Weights of a small GPT-style language model, trained from scratch on English Wikipedia: 12.3M parameters, rotary positions.
MLP neurons of a small language model. Each row is named by its layer, matrix (gate and up: input weights) and neuron, and shows model dimensions 0-127. Each number is 500 + 40 x the weight over its row's rms, rounded and kept within 0 to 999. Numbers have three digits each. A neuron's up and down rows have the sign that makes its largest values positive.
A block is one neuron, or neurons of one layer that tend to fire together. Before each block is what it responds to, as a language model described it from the Wikipedia text at the highest values.

Description: The line break directly after a wiki section heading's closing ==, as in == Reception ==, ==Career==, ===Blackpool===; weakly, mid-word pieces.
L3.gate30:493542474486469517511539464528513489493471598532486520516531529454593504532494519461485462470516526477537481553525517486565540510510466527581495490457466456526544543389501458506432470523465459518459446447466427526512447498470503564519530573533501511497457497531483512503601521507468486546444488458530485517509494509510470535528544516564487572538503488596500497513508500531500447388524
L3.up30:446529423552545542508493486539585488535391570464538498543564481458450497515455484528539511508575520481453506509475589556557516541510538499482518521453448488500536529460476464540536462509494527508566460565427518484546623482494433490506488398526468521596495554497495534461472518422520451502559497504487500544572483486442544468480538554537493410460458548522502514510502488545479460477494
L3.gate62:503467493450542504503493543547492510467465507539520500479518462541575457449513486487487480477490557430472446457490529459523537564546479425487480507482524515477553475479520507495466522550551479547462494488442571456541472559449541531463448521507494442578547564462535380539532525480476536509485479464458489483463500488498549544556486472472477505524456496479538537606516515503546464452529
L3.up62:515571469431518522514506441446550479478433510513531521596562489476458515542511566515484519475502533493513489527456490553473421506526504448529541581444510466495485487503468436498512540521450538482458509500557469534544517539542468504499453419442506467492506572475475604491477509450528442482524474539423498554453513516469525465547482528513491530578477448512467528512517525394493549490523
L3.gate220:542479478496507490455487543481563491453513491520515416530505465526512473561542519492538556442461466494461497496578482516518474453436500385503551568506586570533516518502527477494424524492477524513484413532521473557558539483488471462444521494468577588467495505512474510426462529528535552484465545491515580507537508514493504494496557551509467555524522528518436525516502512489464541362469
L3.up220:495516430549498478506579577512535479492480495591506516501547449558511455499535509493423484495470470516555441472501571489492500463491514477512487420551432456482486552525533542583526515455485555571462527523516530529464546486579506525500547453531528575457439448514538533487508467584545492579584514488488545489490523514474469522545507480511500496461496495550462512513526545508554550533489
L3.gate252:484510465552460565437475548485470586528467516434488550477469491440491505461529480500481488502499523538425445568504481595574478525518507508512516456463506430531562544508523420499434567543533528445593453490490504485492565553365477478482535506515499480473429532499551528565519412461488570515486436448527492472456514526539537500553567528561508441504442449542460476463487483481581512501533
L3.up252:505522422502520469490473509524520471529529494453481541544480469423485553503514471431488537451497538487446449490504413553430550482502527489582526503474467535527516513492462481598483459486494480482439541552529439462538539493490458495544530527541472503515531471548456511505521507453511538538507416402507496493423532490556468451531491518530479467530462529522495508547483468493568487480474
L3.gate253:482523474524509470495539485474452506467525438456433545464421453477588538536438487556479461599514514457504559441481487536527465490516446586501499429481540522506462439461545539540503563494469470513566473426481497512517516528465469503502515550442521467473506607506500497504510563441525484495632510506484517553516444521505516483537442524542466449463555486468435545489466519616474461526536
L3.up253:556537506498475388539475526467443546509433472485481544509508493539563489548519479485471455576527523486496497429466531460486471491507480537513567531412493501529536432520386434495538472472419530466440447479472532495485564509536510560502472518541499421503500570556446486464561513469550487473562563455475449563499506488450478521489467468461450512487512472522421535549535548502510551477555
L3.gate268:478490538463534504460481525440479506552496497630502545551476580507556416513501511522476431575499577462380489540488483506539486512591475503516483489538501487512546470574503506441480499442443550545520488527488581480486475539516448504509508439430527591456496552477495511520440473541487436442442543482452543533574488475452554408437507454537576533504494465521588489486523468472526497540576
L3.up268:522525541512537496536547487417525478508489483509455490472420457482498418490487528504477527450543554522562482479466451486493415570552542516490431452483467453483522497549475464538450521515525524516488512552502554458469463436576546511592533456487507534533475509473548499549473516535525438551515527547377532519477567531520513549443426459506524499500455503550562521563504469473480437529525
L3.gate356:540580492450442469556497569556505550505511508603455514501503478489482462543563473485501479498479489505494454456457440499430482499513525510486480529437505501486512455524521527464494473506522523600533512406467495556509509540431489502484512454602475514523543545485475554497532561433517490477451513485479470508557504513475503524500512554438477530504496456519423482502515500486507519411449
L3.up356:529465515503540494553507469480491446498453510417503438521525499481533490495442518524452560453595453520486520503470451514472475479472526534493527477515507402533483488518495434506492541503576487562513464544481525504507562446568511467517483457498482430484467431491564471458507470511508462486470560572496512491519434459527508504478483453451473477491506512573518499490508525541569453547514
L3.gate386:513557536499481512540542579472474484534447564528537489531522480528508395551537493513546470517572511439543512452434458507486507460511504398488547594522559526509480459536515590456471513472496548498570468487453523514437545505473515523532519501484577472501559486484502443484449526386581564496504534452578550532445463548490463503483500455495540431470540429480445492568520457526595546503521
L3.up386:453497508495500483563501509554461515558508464570484519486504529457476500539478551465415464453502568521525521459445485439437552481514568509490522526516537529461494508524561613481585472543492495514487451541489503520564484497485505539469444475459487505550517451499476459458498488504479568601473527496526533481518435529507484600473552523546502475524520442495554511537486460546582503526544
L3.gate458:509538525499465473533509462504474461445474494490509494501500494508514403487497502500453511430496514498496523461560457509496495562479589553487513551473448493535530560607500507496455508428515532523556516502483477531580523490458479528417513533540466503421528504455515468457518508485499492563577533476530525525475474544474462475471434542545469527537533450556478525494532501647499525397528
L3.up458:460508497481549501491526502454414486515448552484479556578526457513420472441474499496475497505517480445487536508488485506535439542494497535503511531419522479483539483520518521493494562440476421464506511428454523517554495457526515464607619551445472484513525512439551503465492574433450551584449458480487492467511468510516426529498453467577481546523451527484510435505584466507503464378514
L3.gate483:479442460517539496493429537541591466569543498505458504474469547505534517479446507448456476493469451554530451579500499474492577435418461470558558436509490506578472525516508602559507467554494560495503532469478579431491470539497433581514486519474552514456450496474524604499523501537473517556550500497480546440534489549431400486521519472486505437467483423450572462429442476474497520500562
L3.up483:544456469517452458458450520531521516557451541517484496477523528495582524538555512475489441465414499496491501501465519510488492464507469495540475496470451470531534563494503537476580511545576610470461472470518531509533537515562513563485480480510452517512518579490514594495518497598582386523432434525479501460468471500475543541503443480551451574518474530579487494551453486538466497483519
L3.gate493:582513424486463518465450537533516522471444505478484573550538465534554512419369592485483498493495554501540548471443452456487521490459546591497476519519551520529460436481458499489549538510486524491486573544454450514528469478500548466501526538441480502536492491513523502476516501500485497493485529503433496499438427533539478527524484497470522465443452561437478462492503513605432533493491
L3.up493:465428484437546507472442498582496538546520517502514559438467423512483446483516521425452501530504527485530537468464517474481547485477499456481564515494489490425463527498456476527502505499431473459496518468411469533516539573491495489444523535484585481520510524542508456480486537538524483502521423517491439471538504538471476610498506496529475485420485480507534526500448479553464449500484
L3.gate585:576464508433485475536440516537470504497521505504519448461503478469518513523465487518501434464474443426527466536520528493493613547486556520453521543497480473475515495521467446549487524514524575562492473469451540435521560564480539536400453526557397505492498458513507517482538462459445459433468576464478559518519516487509549464448527536436478500538514347548487502522491434516531481435532
L3.up585:545469529492512482442506439488488490518439465533486587537420483514455482536531505432427472481445498478580516479548558571487514455505529477589485447475500490486527461554476463555560518516505546556485551491510416483506501492491536440450489433477489525566524556463486491533492513420535486484438526468490523525479480476436479476481503456516554420599464432577451481524434441452513450381519
L3.gate594:539537585539512449513461475575513504433529504485517492502495391546488448503486511563473453564518444448460532501503503498432414540492494541517492481473512560536463472556579480473525531472478470500517483493510493536472518519477551517538507528533523458561496524522456501475545449506500551554513488447468523557460501462458580522459484506419519581516486495442477508508577512549463499505463
L3.up594:482453529454495525526519492524476487487510524541473521448575518462442450474496611505482482521478508467511452507459515507496470446436460490557449496550481479480530504517412500532466483435544544429505450484583475531436419510504500498599510491511485417442403506438523480489460533471485513471533530424486452480506485467509527528475471462535520550514487529543584475516556478535500525499509
L3.gate690:530507494482566478457511509530442513493537451504496522571530539546510385538545524492464470470513499529525522482529497523470423492527543498479462511494565520501488576463490494572525447542522461488499499491515508520498464496502456506534507461478393444487408520475485484524555490454501447468560482485439516518526488498471523433483457519458565542396497529547464483466469479523473413528500
L3.up690:452424461510503547491501439518496469522550501521476555512535496441558474533547568535485454523474533502501533446485574538549421584478459385513482472526555480472396569561498531386503510481450491548536506449461495513438487509558523505442489494550482482511480506522492471467529561582515517444459504507472530534520374512554537524453458526468506545499545500527544495532509538505461461537513
L3.gate724:449525524453511542506491519476470462519527415561467557540461473484574483520498545579474492459443539486553497510451468544518489491473534527465492475520490446526532517543571413472464486503565503516544476486514526489450472515506503435477487444476496510558446495436514473466530510479497458541480500501393468525481493496480523549508471464479532505501487403577505470498502494544462528456614
L3.up724:531459546533503435485514459425414575484437545429464454477497490483508553554540501496533520520539544559501555486517451512488447544508495511514430467492469441567500439456515551482479474418500486507466494492455496591470495497466501458552468529565466535441496478482560494469553439522476459519510475471455532459591502470504507510546498496558439462532445487592528532471475538408528514483495
L3.gate805:510513466520450533539535548504494542495466464571427416525569551461466532538480519510484549538399521486566482472513522499560545508466539527452579439517469504452403508491513506499431463517452483456529467504594461463441527488458460493529526451501554498543497511476475489498531474572417502440540528431486508531457573483402544517445466526443526560489471456463448471453474542472546446476511
L3.up805:537535457460489506471512489557506495461489521599558546492535567566541523489475529453421379512520463546433484527484408470542447565479476525522461478524478366488554543493538512490523448491457481472481476472487490513413508483514538500487462490416536575520475553497448486528497464583544468492540511536409510496492477425518502475475467444503463484593544555559453542496451477474575467467474

Description: The first = sign opening a wiki section heading after a blank line, as in ==Career statistics==, ==Personal life==, ===Blackpool.
L2.gate126:576438446504523474532528476474487510498436517421524515603528436502528528520523521508545503413524521527469455519590449504509539517495464464492526481438477483472475523523518472499491474590485546557488483477459566510480475562457533538557493478468460475566507536553491490411473465542497578525558474461421479545486445540498516508461550481463435463524421553537453573494479506456526505385480
L2.up126:597524506523573500492507534445488526571413492471464497527458563431556579532465502518541551458489521527521490480557459472458438494443516530528470533576477423517503510475524487536559498502505461618463500531479548538460474532561530549507449473507517473518532485407491494440508474516477547524565540496483452476514495500475469497484445479559437465492511542471467526509539491453514500456480

Description: Line break right after a Wikipedia section heading such as ==Career==, == Life ==, or ===Structures===, just before the section text begins.
L2.gate316:573440466475545533452537478530491502462539537610495484513451501500496462478488493515478586497400426456553494468432529506490566564525539455497548439452500448483438511539507524438508485467528526480420513549555473489492588511466426525491544480541478489488445532442450440487462548545480514485440488459434427551513513489479564521497478470432491504531513472491482459492504496502435540439556
L2.up316:562464495474495543483535415588523533480524534512599483509480499554547499475488423559488515502522497526517468456517488513502540508534552433526550497448482468470522548532493472468474406420531553536556455531527523446501582511529413486502519504575544492498436484497542561490466467474491457475456526546447530544540455536537431542577440529500569490583463483489473496574455489533592527443541

Description: First = of a wiki section heading right after a blank line (==History==, ==Discography==), plus sentence-ending periods and paragraph breaks.
L4.gate52:493377434594513445486524516527531445519496451514433480499527542460521476559509543451532519543508472513454632518531448442510497514552462561454520554526486429462413481512468437523479542517462448489493581413480517497510537529554553462491548460482497440556493486432488474484517455557454487489513576528524493468484468487498511482492480505486562432517500519585514524446562474525526494440474
L4.up52:533415491511524503548553551509425538463506541530518511455481488531475498517476541471553515526467525513507552517444461463510514555546527505508471506486463476518502492465553497473522498530464493522594524503508569491430535515537480449553599502416530424472462444497505429560542447542478526584437563570517560508473435479484547520514486512487549531479448504515549554503465470477510488465553
L4.gate139:463467454498576508485513525520545478486514447493495541569487544437496528526539540481518549513450527468509541599460504417536526525535578507422471554525486445520494512526507423550495545540534510529519561531453517538525447509510521547538531454451484478426526503377520452504539459532497500516468578524549534470429514485462461466520479515443542518518478429526525486548518504519563480425531
L4.up139:537482468530555505481524536444503542506502512540491552486499530414531486593479528519565524525518450515495576506482479477547493550527464503423513521518515442547507511483485500472476531528537509512579519483469586549498581567521517512516567472414492456472509521355480493470517472514457515552431562520540545516441460527416479460531399508477479486424514503499480551484536505530526513431434
L4.gate178:507418452495556480437535568506463536491475502498463545530481461455528510558521549500524529526470425531453569534519503496472520496599451516498481538477529472446535503468430420559481553491444464435531564439459533495489533549515556485508480512461506477500527487575488485494489514555478476557449619547515484476418433498435527498538447563459527471505526481516515474504533494517559500406518
L4.up178:544463448487616473489601517487466499471484470541455611546492504458590524545527522504531538540484526486457540520472477461473517499552424505476528506542510434535461533496483394557472533527493481544496553478442551455464531516519511464509510471494550447486505486494494472455458520610492514504436550543476532417536450423412500449515425509453541458498497488541505507498500487512574495467528
L4.gate482:525448455510522469532527504507499485473485496541483561538520562481527456580479505464503505472489487513490519493491496475483490529629440523476490503470450445456474533486456443497414542521482459524541543454456562539488543514497502493523525448479540476464521491454495493492491430573459486503441607602494485469465447484416501451512464498406512439481503444537464532482577491498537519447467
L4.up482:490451436594539486463536571524485496487487490512477569505505543471582520572524500491539564519517466514482584519475498461497522485570499525508523538457478390522489561491448421561404554501480439482571563468483560476505550532506492526547529473430534453475501476493506498505498511587495499534416592542549495436453481483445520486515449506422508455496486474536472492531503445466507465471575

Description: The first "=" of a wiki section heading right after a blank line, as in ==Early life== or == Voting ==; rarely mid-word fragments like anti-ta-nk.
L3.gate40:511476533534490561400495526453554484547486555534470461493533507519552546520520512405512478515568559434492483495521545443558541434498513520491500660572472501470490559506452460509416526528507479441470486495515465543430452463580524414558475543478439515528585496483435511483526534493490525448473507517505433459495490462483510574513537544528510447510482480522484553508494542472429500476500
L3.up40:480441436474515486507456499412453488497486564545530542470489483447465555469516530481582527416527564526468429527523519558576549550465525416517546481501575461489514502538554444452526484445483525500505476462498516503541535453588485508472526470490510503502458544472552548517452506447516537486574460499510559534546503509458513485475466478486516466453496487562494533517571556512510450495446
L3.gate65:560539484505558533462516538556434489433457435474523515576517552486549466567546488459547485541506569470507524540501510551531496514504473501516453558562496421505453495540601502594540529525493462541510565509501468493385497503547508509501430485499474498497550576481486467528538549538465487453473577529462517463513452442389538501524499537511530465472450475547517520497491442437547496465551
L3.up65:500508469444516483496548531566503482570417449536525496490531498523462500505476484433492497516497500502526488456505480570472455494458428495485613545464414476505527471466494516509527581432477511484442506312523508500533538574527551545508523401519516510517529486475504496471492528429467502496482546549527530452413471467455535483564529487536485502503457461474459524497518423522495455448540
L3.gate150:559436497526519498511526494456467507588418436469545485536547457506514463491508491475482461486591547499451561436435562480424471508539483436469421517509527488520485479443546480561495450528579528457517574511510573447560470452460464460519504535551482516503442520503541478529552508503490582437552525503510522518531491523515519486481475519509514515551459576441517537482495487519493487559457
L3.up150:470534492458543495521527485472493502549490494454530513492490516471477460537412438469567463542555535470485533519582509422474456481426448540519510508520611612451514473529440551522526524487494460563529456534463540402494489524497463458515452498544508537536538539519474483619518591499582468482465541449518467559517536444493514516534560455554535480488484487498515449507578544491493474490524
L3.gate200:487470438473497485527590570525490481484405541469498489517493469494506456501440487496457459550527520441449459518436482523507506527468507454459534551439524567414481485538525487468505445466444492475536530567476514476514452526545544530523480460586561511549509519501427475460468492508534476506506494543543462445538490526532460464506527526545478456589491580483512505519501467561574412556496
L3.up200:500534518544553483556493597497402489541423547549509481460552474450542531498546485466533492554533467493492457449461447505554574434503488481514539505528538482485515471550453442491565565503473427502491555547537520565474444513499437563425490515450500524506521461483461531472474507558465506539457495455418515473564485526510505534469538532448464476542456519403483487476487476502425525549438
L3.gate212:504555461531514487429447483469469516485499531610482515496462532511524494512451474481510494460478466472594505491581496465514485499580461453405562555474500514458492540480482499534468486504456450417557527413492486554430526501536465461555504458459502466467518519539494594548529515496474518440528473500575508507513525485513520470557526543525473463535475479497498526481443505508476472417514
L3.up212:494514451528564419527523500470511501580459507458488450519445433548539500551552563443520476495514479436558451525530413447465457474538488477482565541480497506542490503480446501478539462534424523546468525485575524468530526590493500448505533486464514478454508575472482508536511504492513516566472448540527513494539570559509457467541529523523493478548441481459483531474537560457497513509498
L3.gate248:505477474529526527495485495501497531443508452518488540463463605538509531528516462435520548515563465396510510551530488446470521547470502480500472480511451460518497577497528484536501520577491510489563643496450570491461501523524518489518500425421519473503533463485527441399475533457476478529474530501519560507539454477469543421525462454423544540544453368545474526522516483517474470474516
L3.up248:516446452515582512537558586556534435451483464506474505539532565538516446540512512516518523495540447530520543457421510488471467502501454470457464505481548503472477492490494485483458491566413514502541555404446581501429536518511567504482486435520499397480502501520533480461480471439496526479481577506513606578506484520390524506475415520512465502561476449537520506537517510512537489487515
L3.gate318:505409497502571496541534515517510502508508471472451450595512501505602496538443576536516558534487501484499474530471502541477463478511474543542523533475533505542509458441540497592487558453525411468472557454521561471477475461528571512511523572490506490517536537504470575535552507524524507437472461567484497515476503516527526520540606466566565549529457530489472455529567510481430480432453
L3.up318:454521512539496506522475485571485455516501548502539630514537567438426532496560442525477402415542531501504512517602561558502428533496482522510474553530486538562481536530530510498511542450467493531541536497485511550453533513484536458501476489538544460443513463451442470461529534534416536527480540474519529415444470463544519448523483480457446440484566487515436539411588479482546474568511
L3.gate385:485467505512528428462523561511555536543515530558525490608482564524464500465490528534489549432517457532457481563564546453523499490539468466546519536415481454436580493564460468517445519561528509478465505473471547462535481514471518467532521520559492493567470485501463615534427530486510543466515509547407478492562471497528500484589439517511518524545461535489500445479525461551455529500537
L3.up385:528600517526542530456547502515549533490524459520495583557445531480497482518518490456537590453525535567485518514541472492513416457524477467473502608490534486489507488490475431516438593466560525506528532512529561527466497479529489435468464502480473506568517480532492552553506503539537477483538543600446451479543509485564499498508489504518481470554495461484523467509539447478504471465527
L3.gate424:492334522533474618518506460456463480463463434539457479555524569476495516547482526498516512510490444499507549460531496527480582432465578479494542498471526522494476514483541539540497444549524512531507563491659530449444492473481519510466520479504453572525495451534476454492547472515455482449517570531458503454474568512519502458533457441512471406513527483464529561482503492495488499473427
L3.up424:490490435493547534512504518512420514505572503556568539526511565483475491456487482555463531445512523474588523477484468558523535506516473507519503418548483438497445538507520508496554460560478473512549515515539408489472439554527568503487462482518482480524529476512484535437459493485575456439513504497455476519466516457607490540580420415505532463554412492497410512490494488499533488471458
L3.gate436:482463406488549512483519524511547397576494473446437535464517529507503533506471552512451518540503533509427583479502476513525551478496511535520534516525528470500532483458522438535545528469510487483459517528535495524408518439529486507553485511434544521575532505463475473508493534566491473569513535505435503438536561533500474503501569489593512550534599510469516564479533456494534412538428
L3.up436:518489484445516506451561466573484538517469522450524537477540459431514541543467438422476498520512506482504496564454487563552462470498486557570497467512484518531529476547540489488528553452554370486487536460499441503549499488497461476505465530516536412495553486399551523573507475547541495514490461526497505468510422532525454455519580530510500551538506579456500444515527483491522485480574
L3.gate463:491517489546544452561478490554477541519530533469514460485580520472462546444526444457507563537481499499560430572465487484450482434429474542561517488471483521557473442526524458540521464407402504454449493533463524420493462501516471457531439482490461519502493525520499468484519457469482537514527509444472482389482478467500482519548537503552526463530405522461498471523512483441520515480514
L3.up463:521496502474467486456504487450555511500414547437435532407532522477456561527430528469566523507491485488551463454475510484447469502518453508483453577525497503485488460490507482514532498483445452494501506534456471437522487522471450538519489439572459538523570450491543490448572593485519544549476497463478543497471445530488456504524481472512548509520450491555468484438495479475431459490549
L3.gate609:535514434509570554490457551580504495458473519521405511417512482504539572558534497524505495520478508511488506486490520459535506533500526514443510502481504500538510544528511458492488549470463567557457527448566492409521406517519460455500541475502510513490405544410546533509519458541482532444577532458528513560519492518501503443564472425508451467497524568510467516463491498533466469453464
L3.up609:482519480501500476480559574497502556499504459535530490430567484498525515448513524512567496492463481502483492432444516474549477538503451433537450497495493492449504468548426486508518534498540458484497516475542540558504473467520489494528528532480489424466544443559485457456560488459488527479510471515403595449554496563494506547471478604449559587501518544525494545492431465490407476520507
L3.gate763:525489508507530441495546520464469512408510511468456487563527441445468518497484577461556474574505477520474461488495467526450581499458543496557559512518548524495534475547469541501438479518492514484419545514571496507475538494556530453522458518451489485468548549569488516483582453513444460497493468546508512475517522429443538512524500503494459530466528460477506510444524470606452471439521
L3.up763:514421613511504481553445457462451508514459485514532439478500521511565514527588480506521518470505470506421485492488507451445458492543541502497466546484551523510477534599455510458454451503438464482472517494595517453489511500501566491441461567526534471495549467487508540545515567478457483521457537532531519469533567434499507422509467498433520516476472500530512509472523508458438436475449
L3.gate769:531512512516416589503467533556423458529488470495481504546504476536475515486475487454560493503482517545479550549440532406504510443489504556531512480510553552478449514455492479576517437541514517516490530495527441514521493547518446559526554459497542544431509472530498445506550525454497560521529526520532540443538533505503508418500546534490411478441467517503474465549530540531448488558478
L3.up769:487493587506538477437452614467509488520556480463476472489511493423485488463520472456522452446525513569535511506467472477508483517444461509548494576464553533434455550518476491476474545472536486494505616559473498444513510515521497537491455538485556497469503409500446515552433461485468522539521536479506552488471485470547472471456481492512544512487564519550443531507533474511569417487513
L3.gate772:468458563508468491482437478508417458465490564499501452499490492548482496453479559489448458445538524566461534587551547512551489493491468500502462481500470543524495473502499503537494487522470513449466550489472506518491451590409489458513519517622536514510593494413519473479507532477471482489480546475495527501549500503541452547423470499493530477497481509522485504455426490448553417515523
L3.up772:503543383532480536485510505497517473552484453494479526485453540479483510510501485482516514560513463489530507504480510450515600438475496530531563511522488498494516463478534476491477476494478448469480503513470537511558470501548427510536593468449530469512487479462498480489516491556474548507489507539519509485452428493466514499531568497437499501456477519588375543524576562531436434528551
L3.gate814:522360441571516429514508562521494492478472498484498517539422495587511521525506502506510495468480552460508571468463562473539541494517486483500497491526527515509554428506575451499500473481533477568508536489467540489465508493486621529508519450533546470474486487480483510506511534528475517479535497566434535439559528470477527579484559520544501463526521465514491464514528472492356457486454
L3.up814:549500541480425548453519567522511461480493493480498512513538551524472512534535487557417447517572536523494430509556548541469501471454494482496395443389470499444585536520509553531558554500540503514440518496498458462505528499516547523579459432497545581511500498478496536503453520503405479455528535497508509509548488556527498466494489505535476436507525533483433505524505525519545556557471

Description: Double line breaks ending a paragraph or following a section heading in Wikipedia articles, e.g. after "defense." or "==Background==", before the next section or paragraph.
L4.gate181:566434488469618469474517486469467509524487512567472459498495471455497471524505528512443503557482421497432489570535496512461500479520453496450517520556474464585463548501435452545559498589456454513522511418460481510502518596521495448558433509476529578482513530597502443494484486543505529509473560512471543427531489435536490501553559532462456511531528465483493504499536519524533465433487
L4.up181:469399484443574495480491467494423490537482455529491487534482446467512532557459546455498462471485515429471457534519469534496530477566570453431486538503499492526492526594440437590501509569494457457576524473495506467457527481495529491510428501523412465534511520470490471553517530464491470521435542491441520488463475462449477479470523546436431447523487424428548470578536560505539425519519
L4.gate286:537468506511457455555457482439516511440493505537419477484449453493522475497548527484538508490510540492493533554515426470478494487497445566451442520479519470500451513534548517521455494462473484445508530416487438489406501509471492464494450468534532531535513417509523512479488531477510495495508558485457471565544462496509475479496527530498483423532501485580457534497473512517510444403512
L4.up286:448447494543501522496449482454523513549490521463508539495511536515489562530490558464459423440463426535440485520473604456487519466538531481511566470527527523550482479493436481438431450517516463502473482531481439499482490581546506532411462501529525582496551470490529468533455453444541511562496529531466581503517515524517509496507563430513553552487471452560472465483575548557560493518539
L4.gate472:585457512500534489543505497552444541450448494452507451516471546533476449501504463442496524498519447418448503575500429450498534466567488507457526529526526510512548529530431508586392464593498511458561604462504471524529515564506547468469460511470603520506477511532506484512514517412528493455487568482556534474538485559453494486508533455536581528499500495479456474455454518542531521560483
L4.up472:541462516445537483537535465520442494520506561474437528544479488559476465531541470519529526522469589543471464578426479480409506529502478490476464542521504544552423479532536450505471539481499476490504535428505521523476557575546455515516486508475512495504509580505538483466476452500501473530486472480523544567529478510549463493440446493602487435497523432616489449529517497523490492371491
L4.gate716:529485531498567516482441473493536498496484434533539503533445466529547511518534494526543549511530487479567599538492545605566496494451564474464540546507508464420544546534449438490430519532541499541537523529495532501514518541501504543455511446474517499498507456481459451500508552523505467470465461511472503500481520470424476446479470565445519472527562381549472449476445499513479453443464
L4.up716:542506582508488520464445456537499439539490481583478506492507515553491537531473521477486561504519589498512515554441506490520487463558492508505472437553458445514457454567538506507425526522548533514508574509534419533480565494578538556523468435450468539521474468489518542433526495538487472531541511472523491553521504467435436462529467473450520497473592436484521497538479526505493577455526